From a checkpoint of a small transformer trained on Wikipedia.
Training: a variant of Muon for these matrices, 8404 steps.
MLP neurons of a small language model. Each row is named by its layer, matrix (gate and up: input weights; down: output weights) and neuron, and shows model dimensions 64-319. Each number is 128 + 24 x the weight over its row's rms, rounded and kept within 0 to 255. Numbers have three digits each. A neuron's up and down rows have the sign that makes its largest values positive.
After each neuron's rows, "fires on" lists the tokens most often at its 100 highest values on Wikipedia text that the model never trained on.

L2.gate114:147092149146133144130101139130149090142112079165119158131113148121126121091135143146120137150133059088105124151133091111151097125102163138100129101141130132141123143104188098141148131136112123120166138135114092116103152141166113137092140143097118121170083126113162164108114158089185124113125157128137126105163112079126130134178157120123162127127090142097131102137108118140149152137113135113129124103145138125151158143148142125110106169096178088121125127117139160115056132141105105133157114122140148134118123054149145129166112134106141115144137118099159078141111126130140106167113158091103119145097091114091090110158111152092104123092138075128137100168130116112128119134154115127095115111109102144127130114137124167121133133142157150147142084122107130155105134119111160
L2.up114:101121155152140160158129135164160104114156110120143104131127127120128145154147117144121122150152112135136127103105137081145098083123138114126158104111132133120106097103162099135143095117101115142099106133099126107123118105106112131079107131129107129119110150089139118146148152102133138112119119098142143109155143111102160116121130124099085104133116102067089167151172102104164135128131091113127136150167121104121126094148159141123155105122158130100106145120175115114133127129115126143153113110127123162079085106126136102115122125100119099135123095133168121143122136125170123133136119137128152109125085205142091123165118151099126094105155104151129169178165113114154140124133107129118143111096130187107109105114138141133189147138138148118084124091139141180128167179178132
L2.down114:097147152158110151147168130177120108105188146132155130157122154109137151185165113167140132128144148141155107086131178114131130080122114129134120113130102139107128096102135136153138130112115127160128091149146106123116089144092141105109094095149132116120120150105098129135096139138113141161142105075126129141128136145103149086104111113078082095124130096113099158105160113087156137122137129076122161147139091127138115115152142151114105101152114147106117146104164108134170120133131148131149138108102115110103092144106111080089105126132103145092141110153110148126124125143147110107138117136152127125148090145154107143130114126139133120119171134128103147146176118142163151133117097150135155151140158117111116109134184082154154147150109114122108184133140138135136116155135099
fires on: "\n", ".", "10"

L2.gate378:148128168124085117107148103148154144109105118172112090142167117112158131095120143166125113147115114131049110101102087095144150123138106130122075112140111128126132172120175134113107173095168127119123132107149119104109171134080067140112139122166124097118140109145143118135135126133132156110108102137121115131154138107146118083103110125110131129121095105111079147112115103168136132132141132129123165136134125101111076116148135134087125115155161165109120125130152121106081158167133098109119125153126108084168141148150131126098075132130124130125132128121130084153127132117143140148145117097160144127123117128065113155085145125104084142104120133106140144153102125106094135120151144126124122161143113123097122094168109130140120160137101143129136155156139163156121095127117114
L2.up378:131125156097104155124109154132114114153152122103109191131139118129144164133144120137132164129138132151144129077084180124139108117153130069148127131151109130149138123167107145133132124130097150116098120128167197104138146115156148110108157111140160127141088125135124120118133135117117081101087126144184114137131163089076128133163100118100131148103107112102129144151167069137095109077144111123135114161114110149167127085153151099099108155141121150146124107131153119092167125107170131139162146114158154162100136114116176122144148115088131132113086089203128068130088149122130114147100122134110091112138090154106131108175100137134098122109147128140128120138117163118176130133145130130152153085105085136077145123151106130136132159139112129125145126125128144153137134137183138
L2.down378:142120123127148158133115155172100128146150120096113184105112144130126170143132110127123179125136147139151128078095183159111113124138128096156152170149134130121125133182109134148158133139070152124128119151147204139129122106151151124117135097125149115143105112130117137084135148093120058105113121152174146155123149121087124143148124116097138148104125147131158119167156103134096109090132103123122083143125082167148104108129126113122098174123110136146117122131126142100206118123161143157163151112148155156111138137111145135163169141106135130130107102182111124127093174121143094145138122156117085133143109137133123102157109134160138139117141168148133116110145153122169148114125130123139139085098109133099152147159131122137160150148133117123118119127099101121143127132146160
fires on: "\n", "\n\n", ", L"

L8.gate528:103119163124153158121132122109145150129127094134145168127129123144139148135099074122112155147144150113119157110149109094102170112162179131162125136130127161120140096136118132101130123088134092135095196160115138091105201143085165145138159111150119119139100095094139138135147107159112143127110096118081153117127131124146130111132134106140140141161118123152141162077125151159143176128126158141123119114134097162101129167142114141110116118182114099131135116140091140106146108152145069134144161139134104103133112106116102168092070146123131172090116133113171113123142128124116142142140130177107151123095137111081133079154139065110083173133147147086158118083108147094164095109111141146139123114102142118140103088098144107144144128140135128134130132151116161150164168113127109
L8.up528:143154108120138099163117154173097156094157100154114138122130181135090118132125080118124122105133162166137147116098097161116114119144097152096147138110100132109138091119144158092116105120118137113112106139154113151140153141107113141139170141108100148146120138101074097127112124104118120142068163113116136130128121180140121129112150120121125181124084131123150128047143095171127146122125132142105133153156105124117162153164129120108104124143074096135153154117123121128118132179132134118106108129112174143186159141138120139162123157139118117130129128101128081120134150131059143124115156112168131101111133125153098115099118164129116159120137093139124139137106148171142110126140114134117107163116120129134150120105126161102090171124148073130127140120095169095123105145126112
L8.down528:135084137134145138123161135121129142118139138161106153127117114134102161172097111113112160091148165087126130146160111105117191129177141153138110137164150155130144082121145146090099141129152147074158165087159133144134143116114147115114115141161114106170095102150147116107094086150133149135154063130099173098088135133166120109122130083126126110089135122134107151127174149140113094131087156164137090168139129127156114153120116147096127118156122140135093071130139134174129107126128106110103127146132132124087072109147105138119126117125105135127158138143127151110136114151132135168095112156104140170101125107119124104114154101136122143101137132155123177135094130116126109083131148150144123098120130135124077145094141129126150106149102122123194131160159100103160126120117133
fires on: "i", "in", "on", "er", "s"

L7.gate337:142125134130173119127131090139140151142129143122070153096113074121117080111143128141098119126145161139140100126113116144113122112162113158078161130158137142150149118105126101158158144129137136106156137187131105150141098172116110107120099181095145166165158088129122112131167119106086154100107119135124143152122172154128104106104124118158143183117124103168164102096133136108098171108113077117148133124138131128122114107149112116133096085149115111150119163147144139091108135135138146152149141150141203154129146114087094135167137139120125165116161128146103152146118110107098103117078108131143107111105124180076140142092123124141110114133107137137158138136160126159121100134144166086129134110081131161130115123155116134118115130129142132130103119138125173119156154124133160
L7.up337:158119110121166145133146086120081133143086082114097138122172106154127111156138158093174118117126112124122142125080092142094154136158116114142175113142146110132129162122145115164116143121149095148139136157145099126112114139118136140133123116071153144077132148128131108148097135067085108132149123092140113143084166135104159135131113091151124072104091123128134124177159168142109104158076116114146131166142094177100110132147130147121123142127127123131101126146101101144151140087082134130124101163133126112150119116096083162150119151134097162123149083127141134114146129146174138084131113128121142119134117108111128153101131112189205127101141121136109142105145137159126121122131133159139123142133162119101113119139112145145146128145131089145178120086143129135116108144102151
L7.down337:095115116141091153137144131117109132096163110131129125151099154129134122133143107163100114135098119110164115156140118167160109129150115102144125136113154138096127130146152111128130129130146126116143147128140143107131097171122105134133130135174128119150103075179130162132151112152137097121095103175118134145139106138140141111146117103157128132097109129191131168133124117130137162109113128142172116114108130111131124122109149155103134078114151157101125214111118185127150124138151115107152133162101099139107088111149143116150115150112163101165166130077147150155146098095129152127108096104131159137138137099135083092143147091139121159143134157159124129099106086083182153159153159165155115088164105110095106121097131113107137102089104131164149064101129106140135131129146153
fires on: "'", "ar", "end", "it", "on", " reb"

L6.gate271:123097141134111131161152089152134119091130099132113111162178121086133100095149137112095119146071121131111108145160168120123142130133106114108135094100143173118095142118129138160119087144155203157111115154093143176156127125133128117116116124098093129141155155145119166099098128105091178125145161140099144163134110094114133114128147144125125167146105143134118109088090151150155131114137151124123102139142112091138068127152139093077140121092134160139140150117117126146170161129127160107109144137141143125133145122133096119161126119113079094120176181091151141111115111078141150191125135094128130091110113147160139186096149143118144149097091132114134150135118112134102126126115098143146134178163114151093113121137138091129156167151182111109139107105138149070134131103164090
L6.up271:172098160125121162165167121190147128161123111155131096094110113102105085140164156114116153103140143081121111126135102130132170149158128113151102109083162122156091144140153127135092159089134193183093140145072122144109150128106128126129111119086164082123124143124129102105158134130117129114167182131150115117171141135143099127122149147123123130156073128124181157124091137142147136152142182145135132105091114099092118148140140115078159084119110110153148157103155104153130103112144125119130132133102147112091115140143106131112123125138091088108101123118126093104098151143171190158183096140124114153125113112155131129103118123105134157130107095097144101085124158142117134114114080144155097166099144117107112126106126138145144112105111171146123136141146128143105164161181099
L6.down271:154138102148125092127129124142115129116165109130132137155087155090129107118100158127122082143121095132136124104137088177126127157080109126090137124130107131149110099148158121141070136143117102093136133119132117129155150135148141198137156151129136141175147109117133096128070134126091144148090143139117108117131160121118126104155198101156108111111106127120084148105144110131114110150142126107094139130078085123121141108109145158144145182146134115151128183132166158137145135097140129108098132124110153098093130139130103157139136124093153130154137125104099135126138185139109120117104104143142139122107134147141092117131118161108115142152122087155111151081162139082139121079155124193139127165112135089103095074164142124119098127141157136094140154123119178140140133162116160
fires on: ",", " ", "-", "—", ", \"", "="

L8.gate447:154153160180113196149096096131158155129112087122147129180110118159137161110132121135138140125118100080127187129126156136083132166104121142145137126135156115151128124156136159126128113117150107125147103152116102090135192169145130118126148135114090169101100142120131121087150123166111158106108140125115134123143124084154123090110149100158138130111134151111158102056146105145165135124098157157091125142138098165150166132161136111175119108095121130132088097113107109163147138112161148088128089122107118132138122160161122155117107109089116160128071137139082123122132121102124125120130162146149136173171122122116125102090211116111109160140163126128116142110114136136137128102098151084138193127120138137142142111114131139137135105165126134165136126156138128126093108131109143
L8.up447:105152107122157138134075146134153107124109118123126115147120094114119132102088136138142123120154123125107092137149121092108134153114149141126149173100124126096137127143115127120130098124142143131146102100122098106115148165128150121174160152131144134141102134149144112047144126161151176109144126116107128066175090120134142085116137131135082124140110106084099117082098125138201139135095139122135153131128133174112143132189148145119139127114103102117066154118164152096118137110130111146108157140120122132115073079094138137113144130133161120127131112099128128119133096144116141126160171109158149133154125125135143163088116166067143157140116196154114152126105157130101132107116120092128145166115149122115106142091136156039110142121114110123124136150191116134110138153121122
L8.down447:161152147122098076130147126166121118149154114153117155109151176143154148151097086114083126172143122187108116139134105114111120111139124133161128087125102141142089117137124101133113130124116100084089170109131175134155123098121110149126090136168136153144117087117146126165151161080120086160079137131144116134129142156149112131125134123131160096114134163140121120194119106143122100118119159103157110152160090127145136139154093079104127104131106092113107085140140133136112142115161165161117124164102149124154166114110100119086141119111125140116160130125136141128120091148100096171128158153162137137156138148104125156096148174110097161150166109157109083098129112111156160147110144139134163133160169164134111105096147184129118138137085093145102101114147149122141148098138092
fires on: "ar", "en", "i", "ag", "in", "u"

L7.gate450:102164097137133101116163115127137150105073141127068097087148118142140135103136161083155105131087133149090132108143137088123140113148147129161075164124108146147141106115124131105115069112156119167120119110081129111151141111100097142123091092097114130166129141104154117143111121126131162132138099124071121138117157098127124172114120152132107092140127126107117102171098096093145168158119121127121142106114092138106176177113088138151150155141121146104122124098144158106122100154138125133105166128093098142100137146147133145142117105134115145083116169149109137080153127155130079131124149113140109134137140124129146149126092130111119147136105140128078152074160100100131146124132160124150141127112146124100105189112122096135117143110139109146146116106133100138143122124093152
L7.up450:147125112112142102130163083099119130123078143165098124170142106123134104102114206125131119136123140131100107084110139102140120142124158122152087155119109166127199130099104155122139079144127157163103128141132169116141122130169120167111103167111093095148117106122137119116096137138154125142147108152053103159161131111160146146120179122105105134155136106140143110141104106118127126139098128119109117102109164127125173136138148115117134165127134153102134139069153163101119115114119132123104137109161108112130110111114153085138093104164134150134125147181103093093159112097106129106135147132099112151102107171102172137104143081139118140160116149158076142105118114132105133099167126112080129148120138133124110168117107109140126130148140141108087167133093129086131156122089145
L7.down450:142092201155113132160046142119134134140188123154145117099136145134110137099115124135152118097119090120142110154110134112128146097083126157110108181087149131160115115114190139170127164167116131124154113135118114129108139140151118124105125109132130107167168124081085172137107123108114096162149145117132117131143144138149108127177129118141114166157162107134122120159153136128078165125100145107114133142129103165147132154123201125154143099151132152155143147134149080191141090091142164146143125129120161121159147112165093135114140095076093134120178131123158143131144132139122144134102182130099128096148118109148129118163092092096119106102122127141129087127110153147165124133118114116130139075124153176156130121117138131121117136139076125118140102164157113124145113130092117
fires on: "\n\n", " for", "CA", " club"

L8.gate572:175130145105105140121172141185128132154147110121101127097125147129128161113127143139145154092113122153145148123117085120186149175121124146126100091149117111171128145129168117132117184133114165124154111164114120156168132158202142107157119138103120112108143126126153103075079163137108144104126143116114098142134149112110122089131140129103122147106103078170127156126114122098134147142206155114135114130162135157098118108158133126131119109123119162119150132157092139126112102079155140129123160145143176066116110131155147163123122133106120103102113150118135164121109137099141092092095136104124171101100125136127188154137159150116125147115127119117182094155130156141159149133124113108127083148122165146141116130174085120146120168096128124127075124160114121174112145181095119
L8.up572:168107103112155090120141147191125154136071160145055088168151109129102129135126119129128157110123135155158120130096085124131162120129137140099136130135156098166163155112136153101151152120136110128092145107096157160128123129084096101114121141069146100160147113122121108157126163127112121099133096124143060164131130137120151157197128143136146088127139104151123168109112113085123152136193151108105121105149156125083161120168127108121114119079101128123110103152143115132147124165128122175103107152098141115115097156133122110139106139107163117114133190111116143145144094105124148129125103140134183127101091149126147137105136149100154122140146136146144082068130119149125139161129101141152137142104141136151112115151144113132134127141124131118118126183110079120112143107139120
L8.down572:147132098121109101107110106085112125122124163113149122103111137106125131078127142095197110123149138055117100132109120080126107111150106126122130117137081114151113098135116105123123127128148113127182113125139140110111134157091147152130153151109120139129159099102114145120139097139112120126110138138107104113124149129166107111099148082163133119103136130167152111127071121134172157130086109138148107115128106116170103161134172111133140156114146117127114103085167109126150132109165146128113129144157140123144134091099158143123136149113093116111164108108135168113103132120110155100145104144120109094154115127130124110135115112108105123121103107136085154128109131127153114114124133181147104129165153111155085100098154105094126131137162129125186129105115136122162152046123154
fires on: ",", "–", ".", "-", "f", "-m"